{
  "d_mlp": 1920,
  "activation": "gelu",
  "norm": "layernorm",
  "parallel_block": false,
  "init_std_qkv": 0.0319,
  "lr_head": 0.0048,
  "decay_shape": "linear"
}
MLP neurons of a small language model. Each row is named by its layer, matrix (up: input weights; down: output weights) and neuron, and shows model dimensions 442-633. Each number is 128 + 32 x the weight over its row's rms, rounded and kept within 0 to 255. Numbers have three digits each.
Before each neuron's rows is what it responds to, as a language model described it from the Wikipedia text at the highest values.

Description: Adjectives and adjective endings that qualify a following noun, like important, notable, major, such (as), known (as), often after a or the.
L2.up1789:140133141087063164168147148141096136078097157121140157178083126125121198110164134119137144095095147108159123153128112123133120155172115132093131191188110104153155121155150133117143101131091119115082085088138142169164164119116119114131147112106135149127148109201170052127098147137136136134173120133142133093133211083116081130101099109124196110178099121154135161112135126101148138147102116137151040211124152138092155149175146138138099127110131145086095237089144140092035190146103112092117134040149130131081122151094061091046171108153172086140183119125095168174156149168109097107
L2.down1789:081146183199161135149088125129139112115146168122164162116141133155114110127116159115163136115115159081151090120157107093103129099183132159096120107095151109152159087142159111166094099160113123141147120109161137025133121136165190150174104149140120163112159117154126121127122140125129171140129105118094143186117141145084112090115072105121146066112162090113086121117099107130110123134158146136134150135105092104113086132157144122138069176138061142180148084140153083123126098130074143169106102111125189129104118123151093130175125110135149136108189102164112146095135111091111138124

Description: Line-initial dash bullets and the name pieces right after them in lists of people or places (- Island Falls, Dere-k), plus scattered mid-word pieces in prose.
L8.up1152:083084111093146165156108101101142137132085103117092119130076118132086073118105082125108094141117082140201089113128110164201118164087142091142146103147111058122139130160174113075172087099104123184051118190171161104070154087119118142166125168155097130164110108212102125098095119109150102145102124028072150091069185156143143126141027122096164095161153094090130140104156117153098114206140090133116129103137140127158178150134142093130156129105120154119096193186107135123128150134092104120122138115155099109127072135165099160088126120094098124115148115112163141104154084110124123130
L8.down1152:092125117134122133130108152129093096171074136159154159148136109097094102093147154175163151111164094104093174087143086110145156078119123106162103112133105164122103102166113123134102138125119088061075147073176121127143158154112156146107129116177147135139113080118109121187137137122074087109147090109113083082163147145132126148083086115108126133084156058091119117088147083186156133113147127096078090107128168090165142097094176118100155103167146129106104088126087082166123128138132119154124051115099101152232082158158103142086127094083096100122090172081113094102144107131113161135

Description: Locative phrases naming where something happened, firing on the preposition or opening piece of the place name: "held on… in", "at Cape", "at Saint Raphael's", "born in".
L5.up995:176149100116113105160154111106160138095122121151113128143204163145192217122138130134160163122128132171108158112141147137091082132060150135129078116114068158150097139130135109130058174151105116128157145125068169146122134167153092111167082163122118079187195159095120163105115148121097105077119118136137184070131110173143112167083130164129113084173093089122056099150091120083134160112126105086146077087132114119111157117126161111107126162077154108100143118156076096231062030123195107152155120113188124207085059147084094169116141091142111147136102088092082183126153125101063126113
L5.down995:107126114102118131165107191126109138042103182128162114144175115102133174105102164102146162099175100097119156119039118135149101171136175148099090149190088170162093103101113121174096186132159110068160104163086174159133126143134130099132084099130080168103106137107067121126120166122166056124124112164135151105077107116122110170120139127174114097230090152155116144128121104111071155141143121161129119128120104104180148102135113121165122122131175102097115096136088139114070113099103081131156098138187134128098071151113106137090105123162113167153157154126098137143104105147126120180

Description: Tokens that finish or directly follow a date, year or score in tables, infoboxes and results lists, such as the year in "May 5, 2004", "8–4" or "at" after a date.
L2.up1047:113129156237138144086170121160125139144113075155126153106076115102119139033132208085136179132151190136097100138102116128146146101128125132139150105098145137154103150099162091120185136098046144131089068129110108117132072133116087156117158134115174096089099097121093203126134138133167092152069124132145130105127151070121181049060091112161206141160126105149125184168140132210119109117108128121144090165062097084144060123105170157149170106132149106126092178119123162179134133171078110146142103155099153175102118125069120094067153167136112138147157204123103141113116112055075105113
L2.down1047:172124086042077126139161083171111140078099156113140070117153087172101178094135130141154083135118130124161142099106142126106080148159081126128065158140093137189143129117057168125101130046107107055129120149114073147088138086194145135150113102086105136158104125085175140038101089157080145122058115208170208115119136122145111214147103127138159093165111130111142124098176133107101144105163133117158114178126145092197139093114079205135127131077134131168114091110061176098148076098116115081123145190066153134104134172114151116168124189155168094114117132115161116138110084171152130118

Description: Final piece of process or quantity nouns, often before "of" (growth, paving, screening, total), and unit words after numbers (ft, km, seven-inch).
L8.up318:144105110071174132169155119131118189145142083167157147155135118161130153165093132146111086187116137174138159135089124135091129114134143117124115102113123103154108169150099108121157198117152186143090180146117114118108031106166136128164153125087145120124160159130145155159124130142100170137150071111100163141080117162158131208129082096078105143107139092128138143112097108132153102122138098100128079103158143170170121161176140112179157128054151167194141102124132158087158166187155164153180083152177108109078125140074129135080107169169085113178134099185099151091164137136136150116
L8.down318:075134183124114150198134095091070161153074185105126105120120148095097066114081155096120075077101164169100148144139142165127184124117157077161084208132115118144126110094163166165167183122077096078100136141113083127119102141135164201102122205165151170122071173136097186076171128154106090079100134129134163057117111191153107144113134120112134136105133142181118149084140060095159122152196123208063083120104084141170091172125134135148114116182126201092120119157175133140063032090177107129110174116116164107134176110176138081100100177112163129124128147072100162155101171120137111130

Description: First pieces of split words (f of fixture, w of wrestler, M after ===) and pipes or semicolons before league names in football tables.
L8.up253:127156145152119110144150083073110188163128154147145105132143160180131104077151129141144116140151126164149111103132129119132149155169155137136160189120121148117132124171159130106113125114144119117146102085124111085121146138135085146111139134126116124108190119127122137129140081140155132141165173132116124114066099139087167044084176153087130162120114059086127090112167169171127052115098101186108141134183140051185085146115171129122100106125174120154185095122076110157183124126111140157126106102072157164083064177152074167157133078122106065091117148198123112097089152168130123144
L8.down253:123155074134160140125176052090113121194115135121154123212085088108118142113098139136068146163185154170131121115149159146029145097135127128107116079071132177139145082125147101173143108114164134186091111134099117167121115135112128146179143182169141142182144077103145062130144158144120079113130095111135157151090130106142148099097099140148099152185158119162107158107142141101187139129189128170082172091158133145184169097114119127149146086161169137135136158138142172177104125116099114177125120135136142135077111106113124091101116097120118196112119154173098077110154148147045132121

Description: Words for competition stages, tiers and seasons in sports or contest articles and tables, such as round, qualifying, Promoted, playoffs, League One.
L2.up579:200133110129112151094174135097088124082131050137168149124169087162066123117156117175118126220138114167128139146151094067139149115139133139163150153111082210191110135066194109143115132134008091145129102156137121134092131132150093080135187161122096164107158155130118169075106146128196120123170108131164124083157075137120073053051178063126078103120135094111133193134072120072147081140170137138161140150177102093118117125143131123135171121129148140133102130120117058127101158079082180098171165110062137091074119175176158144133104087176159177115109128165130150117108123130139068079
L2.down579:131149175166149131131156194131145107147118146157146109201110100103125137131139104152118087075142143124080137144142201071147115108138147143085143132120116175131100050079104135152183118160066157115162078129185138138103120192180122191170061106120148110124191164157101112081079068073142107132180136205151106147075095124157111093129123181165083214120141133129142077101163148114145124113200122119072083101104125144165111131110132111167143126160154113060123089137057117131103097137140178089109139155101133089101132149111131152135124149124113118102074146166120084082108162112126133139

Description: Final or continuation tokens of city, state and country names after location prepositions or prefixes, e.g. Los Angeles, New York City, Washington D.C., Czech Republic.
L2.up913:113139131109119069076148107156108130124086119091074147146139118184140114133083138106078128112164189117136159052131158109136106168080076157109162103123087172110162115151095105090116123137152086183084160058202145090131065113122082090139155107097163182133176172147167116093070164117061134119160159092207106095145139109055110167118098121144114067171134110133129147055150091121159090113094134088200142097196117181135093146105131095116122152091135094189130106128105145154116102081179153119155112202062138159143143154154133182143096165179102197199161112132128143132158143138102099124
L2.down913:097065136191086145204129088105166093107164092145138110160134102163163149101066166079145154124141164124129083110134082141176144084121086095110081112105088104141142111159191101163120153136102107160123151152133118156173153142151154135162093127150122104134114072131121099069142144129161160115184084128093142125160169140117119148140151140145158073115151168089110154130093145178097146111103187093157128172156144149125111133142105131139121104138110197143139125138137026158108121135118092176151114181157132111149085176151174138114075155142070122128134101132178208124125116098119090051

Description: Final word-piece that completes a split personal name or place name in lists, tables and prose, such as Russ-ell, Richard-son, Hamp-ton.
L2.up1725:120107124153192136123098184149094123126097159133104168135141155118117167127099121163091116126150125133181132100125103097111133177133084114082095105132135114142104134157157103109137089123149178048145137116109133114198151094119131144128161160169082192082101048082156077154163148116135112135138123135109173134111150165100111147077064102125111139097096183112062045135137106076136153142105168000154102125158136119148122154118126104077099131170048131116128168147098097118079128144108106134065140142062119075121102122096148144152215123151125111142124131141208123126162150131120095097
L2.down1725:162126121117163133039097182116144176105124133175130177153116094201089175125152122133082117096150128106100157138175063103133120074176117124173083148097119130117130130151128130066155186117137112123148119120155125097146184144082115082110151132148128119168065137097148151112108161084084133082131064148171095159118198188131107172096174127114139089132066103151094111145123091134148194095071085170103120116079105141083118091143202168110108122070112175087112126138151095101159127131111090101115177200150077167109107153122098117159134148162090104123144080133123100117136098096185103122

Description: Given names of people, whole or as later word pieces, before the surname in lists, tables, credits, such as William, Robert, Norbert, Russell.
L8.up571:150119093157129117079117161163113122107103124135117115181154110147126156125097146199154101136109110117140157141147125100143087165113110143146135159128132097154117152156128082129059154116130162177129099118113128126170066116104132138120226136122105156147079101092115105149078167087120159144101006168105184093136119101134149084153141146131155095108154126138115155145148091083094108122134140169120154092140160093112103203115117109056143139067089110149110173139165158169134150083200052104106129191093104102112121146087119069138128115144112131121107095160108164100164148131079071161
L8.down571:121192126157070156105100067159088146141149166130151141124154140133108125113146158135153103176149151160152145152101129143096121126135136101140109149160206193128151130113130148108140107117069088161137091121150124152135109111086143161090140085110177176099096129141122175163125118082175086142125133136175120138172105135088123170150200075159091147104157123179179156104133090168152111154101161151071115123114073159125194158070159190154102125099146179149175176182098089076121074128157143173157108138094093097141103123072106152158158140087146197160116084122104148161124100108077118162

Description: Opening subword pieces of a longer word split into several tokens, often after was, be or of, e.g. rece(ived), pot(entially), iss(ued).
L8.up158:079094077122122184195091113100144131116083159118141119108153139211149130127135126144147144101131172109123050095099184121154103142143104179090141162068062138066146107108157139117135126115171171152102143153148092144176118149179154142120140094047064109145107141059186085122119134156083148090140084093137147175195181129097140128149121160145141131089144185119101156137099118099112072093161144089143118146132127116118106079153165177094163124105096089114093162137102165166118125142103154149100179171167174183158142097060076175110114129125125115108125133128107133152143123031130171092
L8.down158:140160072108073146131095128107106206122107144097157128167116146116090163127112125163077131141121095122141122076143191181163146116147047123135094146152097096099089159153122110110123080144145160097090138060116220146093139099136097112118124127097159093050185120145125121129118174151162201085078181104107164123102156165186081094069136095140107123112107079183111163094122124114165127169119154102155125115118156158161174103180091160141128151157097106135145131138090134111062109149130112115151127166150108152088178134083150104189112122112123162179114164113128116149115150122089056119

Description: Tokens inside or after names of sports leagues, divisions and clubs in athlete bios and stat tables, such as Premiership, Serie B, Eliteserien.
L5.up1368:155150072135163162150121107060092138132138084154101133151159151147106118138152115157109168215121094124084137108199176090118114151154174212162163189110122156138124165171109121109155175128080124160084056120144115138158078107114094135167155092155074114126154154109134142093110125120166141153147137144108122131120107240113108136118153100179097136152157109148115135093135119097134129185093133132178157099137102135202107146102153161148144122096136128146145128098111113134117094150129176115060185148136124049061127119107182123153133098148107103096115061136122186135100139167119062104
L5.down1368:155169106165130109132224117150113096184113120090151170189160148149121168115069143106096142106151159137124107166113154096131105161206122102198123112137097131140147163176125134075155110118119160125121170106137165182101142137103143151140102117142092140067099111108130113085117133153158152143124122175130116155124129120068119137139106141163156117124196161134109153120153182178079122148118121152095115159088084133213146118111178092135122129111116155076129093115131143110103130085109188149076133119088118070116150113156121125107127130163031181117101097125171108096096156155096104159

Description: Endings that turn verbs into nouns or gerunds, such as -ing, -ation, -ment, -ance, -ction, often before "of": manufacturing, independence, development.
L2.up1631:101142133084133061108102119091080087110163189102129139121147140116139104167154161104098138120141147106187177152176100178172150128150096125152178129142120183113145168129105093077106113136167116074147177117127160133097148187103089140134152138110110090111119132107067157150162106178126105173150105112147103153149024116127145092145148101157153162128093147095137110114178143154090124154083112122097077158121103073140168113087141158181154149165113149136164126140158100183110120123144117139125156167105140104149144145090163208164141141156127155128178109097047114112119105114083143077
L2.down1631:203168126066105141116097181052125092178126136115125124143086124153124130118156169173089149104157099151135134130152122152127114157082165107129179068134145139117112098173157166137125153147092124136087170164150127096138131075156126088113126080133103176156150132221173213069148141128120152091129107094192118069135124109131112083148102116146180136085068144138088107083149112129111129146149147133114167108115147087117176121129151054126158124161122149171183121128108168157117115135113129117081112150095118129151113172097148154123126128172119159134077119145131139126024146165155119176

Description: Sentence-final periods, often joined to a word's last piece (mal|es., Lyman., 3.00.), also table pipes and line breaks ending rows or lines.
L2.up294:171146115105139154133117108098178112105087149141130068125137125141103102058112114162132097176104138123118120138155099118122112128109139146206135230088143168200155202131146145149122107177081104132143107095103181146139081148102123178156129118146104173177179163112092107159129205091083145211139121117133127174133118152168177158134104160108117058120079100169121087118109154087154131137123154168107189139103117120139170117105107125194112239145120108209140121086150152060123097169148144106165084120142098152082117087106120143147104119181147147124109145118154119168106131120126043092
L2.down294:088182114149083148140135127084131159140084111148075127166131120202205165134146086193076148144133153126114155083145086091169155124128100138166135172131146109074157140115109140085117127148111175114072162112109093114127124125171135097115126128210124104086100099130183121173150163094111133085084143116109113181126147106114087122132179135144126103095112094067054155091087183156093126159107175068181184121139117107138110170150108153127088158140152053109107094134110180118209049104150161148160116140127159140132163120080108149087076051149211172079101080096153093161117158140112158121

Description: A bare space token, chiefly in empty Wikipedia table cells after a pipe, and before vowel-initial words like iron, illegal, erected.
L5.up1343:096116111093101142077096143151167137147144160087067124094105193179191112029128190099138153109114082172104113134198088201219097135141121097141107126118141135142114142105118145136109118146089121146124095064153145113078105112171112120137073114156140096189107094128081137155126123123116203080149150100113071087151161097213136114131124132150113107106131106120124166148131144168123065105149106191124070133100080107122133143114149109145156110095120149097163143132119066079159153111178111138099094125119100151113076142130144105127145164163128113113126122154114092100094131103130091162
L5.down1343:163158082102099130104069161137117146156145157120099090091096171151134118139129170114126119086080080190076096142180084141181140132147118070192082118159190139135096150112152155124119133172125108132085134128123146082082135087189101167129132107218171081112096134161157186134097116132080130126225131147082076137133160098113147111105154065183135153148139093133138102076118197148182074133169115167160070102061132129118170101123138074111158118119096108087116149156107094129115158095140122136123123119086134143166124174126116108129159186164125127168143082159137154129107152102139093135

Description: Closing fragments that complete a split word, number or unit at a phrase end, often fused with a period or comma, e.g. Ear-th, / Dieg-o. / 199-8, / b-p / n-m.
L5.up1579:124070107167083173109112093060187168166123126152125127175172128157150067148101050081057153143135167133112128148123120123116144105083176158111177119110086106145101086140116154138139127141082087121112133111104183133128134153150118121127154152164165154059146180172144165139196086177141093106146053135180147155132190087166132065158119187174116089129163114162136105146065171125182086122131115127135177172119182125091096103224131095191103150146076172170125149180122136145084130145162161188110126129171104118083128076113087101228135151059105115092112138175090121154136104100136157134
L5.down1579:149103134068139129139195124109145174084141145150093104174151138155096132058159091109138104134116142119111133075206116089121155163154137087102204145127067140126082073141163118167081158141102082156139128130085114076083141100091087092144110074149150121046113143111115137138144111078176097152202108126122101118103174130151102081076142168091080157092154111153123096101167100136077127122159172169166126109183090142085216143133095091073099095170119150120111144135112134162178123105129090113162122101147073088137170150151172127162117154101182122094135163134122108149151116110138099191

Description: Pipe separators in wiki tables that open a numeric cell, as in election vote totals, sports standings and census rows; weaker on mid-word pieces of rare names.
L8.up1796:171117164084137106107087151127108080158139172111134174075103095097135102105133048080127181148153097104109062101076114228090133098120135088118179163118156135144137107123061110130078094143115162106147108159109045092090123105145100092119148083133128082137068186094155133143126129132152085084168116110067162139080139141089169112173155173069153088095093107118144138106189142089116140168171107135100123154123096091113107126139092083160146127155175070095146174137176181125092165119142110102108176110203122133049142157108135198184151118092125173128152141142227117127097092142142172147
L8.down1796:083137077135107118168136141122150141149107196118083132139119154136146133128181073078144114167141106154111070147139168114127127168207151124133119125138120089106145104153139098139112167149150100128139046096088173094073127133128143105140093086126123125160222112127138135092147122105089109136077182098133102110127182127164121140084141147178129159089187111112148129111150159092061152186151134098136115129162103157109127091148126083114102098121107124121092162134176143161210112141091104139139116150206136069134084158094108151186120133124075130134040144118139081101146109110112188115

Description: Function words and adjective word-endings inside phrases that assign something a role or importance, such as played a major role, essential role, one of, means of.
L5.up17:128177133111164098099141108167111117107093138147106143122187115102129125110123111145090176157133116144161131053085147130079124117060152088076125171177118087099181130136158119131087097108097142123119099128185117183078199073115103225112165158147099128137166128137168150051136150120154125203108145091119101122116128101129122114138161080078132123124159138150156128117175141088097109071216135131112177134067120143172146086168120124176115096172143122131099154172117097141102134122164171122103183148115135119129158034133153112118147122085096128096113164115121125115145161140161150094
L5.down17:115120194153106154063155151145075133124114126128152130107229111108117124127117164152098124210106074060108120094098038155109163131140098105107099124132199175134169121108120172142102129137124101125056140133119156159143134122066110139073183120128122127117148114113165124122050159119091112145109167138122086126083113110173072155097076163162122137202104092175171160158151094158131133070121140089120111117125098104105145094105166095136089150082159176125123188103167051125138127112134129145117092083117144154180106180135070176144127116095140108083106114129180164079075126138152156101

Description: Articles, adjectives and word-piece starts opening a noun phrase for a made or found object after a verb, e.g. frag-ments, mar-ble, extensive, a video.
L5.up1266:053177091158186099151136080128103151157097038149142164040065149161121125132158157138158111063091074179139117143092153113116200080150113113088096131128118120109140121119165094109142160181125161093067116119092157154156089178132102110125096125102096158139135150151125152153153138093110128127130133140141182126129129120087160155168109137067166134093120116116110164077150110124148125128083085153122187034100150169098137172116088107128149109086146196118118074109053118128088162143145156118111082079129068197176141116127197146139121138183132169145151070119135082132101119119125122176
L5.down1266:101156107089180100119124125100106192115071115160101141089131116119109158115072110144118110085135163107137087114082076105161184117227069111110159117108145065126180104149084133119183185167098115078096095166110143171147139153123133136158035133137158128128105111156080121106135105156105123179175148147083150105109157138075105131160130149088072120099122103070130159159152122099086164099129135111160145120109117096113105189128130174098079127101131173151136099093171176104140070116105148178094105118127147107131165139108154093163131179183142130168183164133148134132125155135110144057

Description: Whole first names or word-piece fragments of mostly male names in tables, cast lists and credits, e.g. Paul, L-ance, Ne-il, Mc.
L5.up908:150083125187159105158135172135141166120144157092169157133094135097120143140148123155114119107108089149199116120095122131045087138105128117119090057178111201178085147162134131097180149145134195117168113145189156116148067115172096140133143125151050175132106110112133138126098152124090192163088125114090130122160114132147145125095131085142135125142133155182101164122141126145131121094076152148089171074142153085129145161129141122125068226088061072141114143146106154112137115086144125126119034140111095089142115118125102097130140163103103126099093123142114072130109175127159057131
L5.down908:115099137090099154148099110142077236104107149098128085156145089153090141145134184134164149099134157131125143091121078145090132112114115116196076088109142141156146136180169125108128126103120140100176092121139050097145119067114153142119167136222121126140080085154140148128142118104209120114136073105107124131163195119096149104143126091115101186123133132150087086146122138201101162089122134169104073065158122098114195139162162150109098130075082168154152114125116134108137109160132158183088157119162087154130163078156109121167148132105132111133083136103138142073129151103163111119

Description: Fires on a lone word-start piece b or B beginning a longer word, such as b|ash, b|ump, B|ombay, or names like B|aker and B|öhm.
L5.up594:097155076090113128191173130140132176095061117134150110097093169139145151028151094114082039149168067122164158125122138070159136137096074098146126073190088149126097115141091114112077110083133187139103155143158171128062121127107062134108132079138128172110161153106088157127129161135141094151121128174099150108158156134129156115115157130109145156097147147098155143157081123092125105103065094118158092125173147098089128099117118183111129105084137216068117147090116119119139132107076140105097094099135133181153096180144188129146094137131145131142062126102103136123113104115144136118
L5.down594:148112066181075103159138147098113144097102173120128118165081137159129097160153091054116158070203066191069114144141125099165190184142116082056098125118168153142103167136092115119147119133163118080125163098133106136189142077130105116118147179133134201112069119129146177126136132141189142171133069150134090120096099113129140104082168128143113163154116122110129129126083120128127093169074189136125166127090132110115111129140152123134150117124093161118128103095115110119169142115103150148112135126105187091175131165106099175165106142196160097136110100140085123081166163109128135091

Description: Words right before a quantity or measurement is stated, such as "median age was", "length of about", "raised to", "age of", and table cells before vote totals.
L5.up938:184138081186155149133071152092076098118120133108134078107116091141171120079168135128132172087123105120134114119124134112120109175091197090115150164126166156075134090182099153155104151163132146175125094117139092101076127146113123126129134092092096071143160155129121076113142081148102088128163111153071141146071105120149075117123118129147127048128149078181106169162152195140057091174196094116060092148142099108185165170151167132153090135099042132171220159148115154097130159148169082133143112112183151103194125128147055122150113071111113123130142121120131132130119169176154146079
L5.down938:120108117152146124179068094077128109137199098198167107100174141218147201156190119084104158100123149132129075200134158123143030101146120116158097087109141141101134093144137121152130121127136108172054134117122121124134120170115104091131177130108121065106153098118156129159165142149166092143161177085136172175116158162171071111089136073175088149122102118121072097181164164118110078180099154108103128108113102218171143089185099114127130142062116170095153141064149089089142120135159115131150113106129136063151145178124153107151112091127141155139031155133135112170135131117172108113

Description: A standalone r or R token that begins a word split into pieces, in common words and names alike, e.g. r-ent, r-ates, R-alph, R-ondo.
L5.up1358:128119158130123091115123167058133102133111127122041127124152112109108110073182114071180134104187132133100180109147162163144145099125141108115142153116126078180087100149109141106161118095071180109121143153124114148126126161116165141138157124185146135178102183077107106131114085098131156169170134105173114178122103080130215114115152112099100154149137103179099137133101154179142143111184148129149143140182100134152144076117123162146143131123147062116046163176089194153145049168157127135115188167149103144192081107120148119117132119140107141169155125134156074096109106096124166145
L5.down1358:174095169121152112164106143104122102147149115170141189118168096117088106153116138095115123118145106129154116119160110143094085117166162090134122091095147131160097126081121160082119200088110147104035085129095120099137128102121171169133101163167154139093072100118131150141123167099158152147116075098171112144155159111176206138101192111110171126130104144131122193120140140177158100046134162135117147141129147123158143145184110138145159142179109050076071194156125158142155126147146091136166174170081137163185069184083148094089145089135101096162155081173144043095126164125156105123

Description: Final word of a Wikipedia section heading or table label that introduces stats or lists, such as Career statistics, record, median income.
L2.up1641:152121136172110148141110141111150114092168061132081055134143166118148117100123144099149130107110133153142151143134104115157152136168110105108157111183146179142124147117134090092116135224077117118093092070133147130117098146109142116155093141131113079132096216094150149126108138153126112131165114090131157135132108080106132100082195120161109098160152197085127128179138196158140123176084192156119060120128106045147111120149141119071136116114143148185185117082172075172158071131125196152132149179104136120168089083146076089150153104128155122081143143198142138109112131089066134127
L2.down1641:132115078147134127116141117141123095155149085046094116108140129135136137118045115164147112144117104166167162067126098114189126136134135131176166141228138134093134152160095090187122128162158153116128176098126202117109126153118102117079119137172129131131169121182117112116159126157124142133141077106133064163183149122165139101111148187122108094117136132117172094098144144073111116119158147113117104186116135152096144107113069162096195120161029134087117120114106085115151111093156167168095114105144119111079089151072096132125123135143121105137125180119174057161168105139117103112

Description: Final token of a cell's content in markdown-style wiki tables, just before the closing pipe, e.g. win–loss records 24–11, years, percentages, track numbers.
L8.up1331:144121019125078137169103171079144207147152182148162093111131112121117108157157124121120167130116164156178157135163182148114114168097123117140142134125097106126156144122141174082100083115114093142152109172088200085094070106160170205154111181085133150106115085143112111118158139143112137153133138150071134134108103071162112098134146193187092091142159092141186178118189096162119131142140147117145125137141072110120066104195120156210101165142135104133148162119169104126190138191099207072115110141116120059119128149090110077094142119146145102170126126123105113091162044099121135125
L8.down1331:160132094123124144131102064083141153107132167131152159113098160153154094124097132165057133131159108175155130121145152127144107142081087151144172069167044079158164129106100156049074135062168167106108125195137195161134131130160156152195131087141134129172102129115100112163160151136075133183149099227086045133122150110204099120136117106116102101085130123148162143116160106155042118117080176129149175133146142120118153144171136125114076147131114144125124165187101079114208090188131159130173149170133124146161137125116156082109162051125135116154078076184161133122146132123067100114

Description: First pieces of words split into several tokens, often capitalized R, Co or Gra, as in R-ectors, co-at, Gra-vina, wood-land.
L8.up45:136177161094137138169139075061127154138107133110159114130134161126119095176102102158154140155052091039146169139099085156168126228170132138130118177142118041140213149120144124152141145162105105110160105143096114109106171130102139146140188184164121138142135142109150118180112163113090120131138132070190097190141162148159107138099112102092176135159138104114100097113091136189087114124116167095099087146161145120140070158100182168120126120131130109120109120126155138081192150124125149110156103129092144111179144124118137134142164089099072096121154129133130106121089120115117116151
L8.down45:111048131158110110112163192095170115153095119095113125111153078065074120132142158144185181110086149088144154161174155190056144100113137139163070106142117085128131146207131151127172138150126123091081120152132120133104077141154133134133105163101119194130098136075106121122086111118120119144125101164137201159103093180189182126111140135114118106124112163145090093141081069107085139098128159184128106094101104200172128148155147146087157146157160088154141103172097127182132130125156097107151159091099135128128141145130165153106164045116092063095214166156175146087147104129161152112

Description: Mainly the pipe | that closes a row-label cell in wiki tables, such as Total votes |, End |, Seat change |, plus separators like ; or – in infobox lines.
L2.up621:126110139156133145102122178129085106114109139129098115104136138175051154107151107133099078111168132125123144129212090157110163080076094082090139144170141093129159114057086138139146073093131116075129109139122127127126072077146098165168114160135146138163192099128097159093086136074081128103106147075106143111136148155138119117113128143170153132132199099155095203147138113145119163118113162124114109142136129128174119132074146103092117125137108196088164126114129049191115111085082154156158064094062153172114143164182139130128153148123134172084100154155100123095133118086120157087
L2.down621:117119066137080175160148128066192131063124142111156138088148058076152156148139198169111110156144110101111152100117111079123124141117113110150169072163131182132189136106127165155085148103120183086130099140161166115190109059110153123186142119202133080143121144164139099085155085149089118100146154151157168077163164132134142155118050095109088128116095104113140110171109124138125087179130157117103129128120170149162107167017157143117157134109092089116113164141111132142070138142113095140141160088118149104103082119068170109089158182145122145155071083118152134106128098132100209098

Description: Fires on the last word or word-piece right before a sentence, line or table cell ends, e.g. YouT|ub|e, Thom|pson, 192|1.
L8.up1734:144118143112099162144114120091118132150108102128162048121155120172114164124102153154105185141090153109139179102142037083147144085081132143096162124114141138102073131153107106111139146147093113155170109101102137100128151091132167162143131118132164090078113176129144134051169150138190136122110122090155116124113124216078092106132150137115068149156145186155054123127141121137152125147168204163127124100139115163115211137131115157183122127166129149128087108146138130110121127114115069140129153112145187144129107154125083123119125214128097070163145136090083135136119088095135140114
L8.down1734:137097138107109123135131097133142121106124131141133105112090128154137197142075117137081071116106113134133108091124089131132189153114159081101110153156121131118059162150085174163112134174136097127144128136144221106151133106096128149141136119170112124167118117092128120174106094138138159123122120142089131104091179121119188113064122122116134110088132117052119143168107125123073142083133124136155092128122142133135151136100091110117138106176117091113099109132126150128115086143137119087117152097122048157143164102147104184111108121118121070092137094163180111061145164123142098141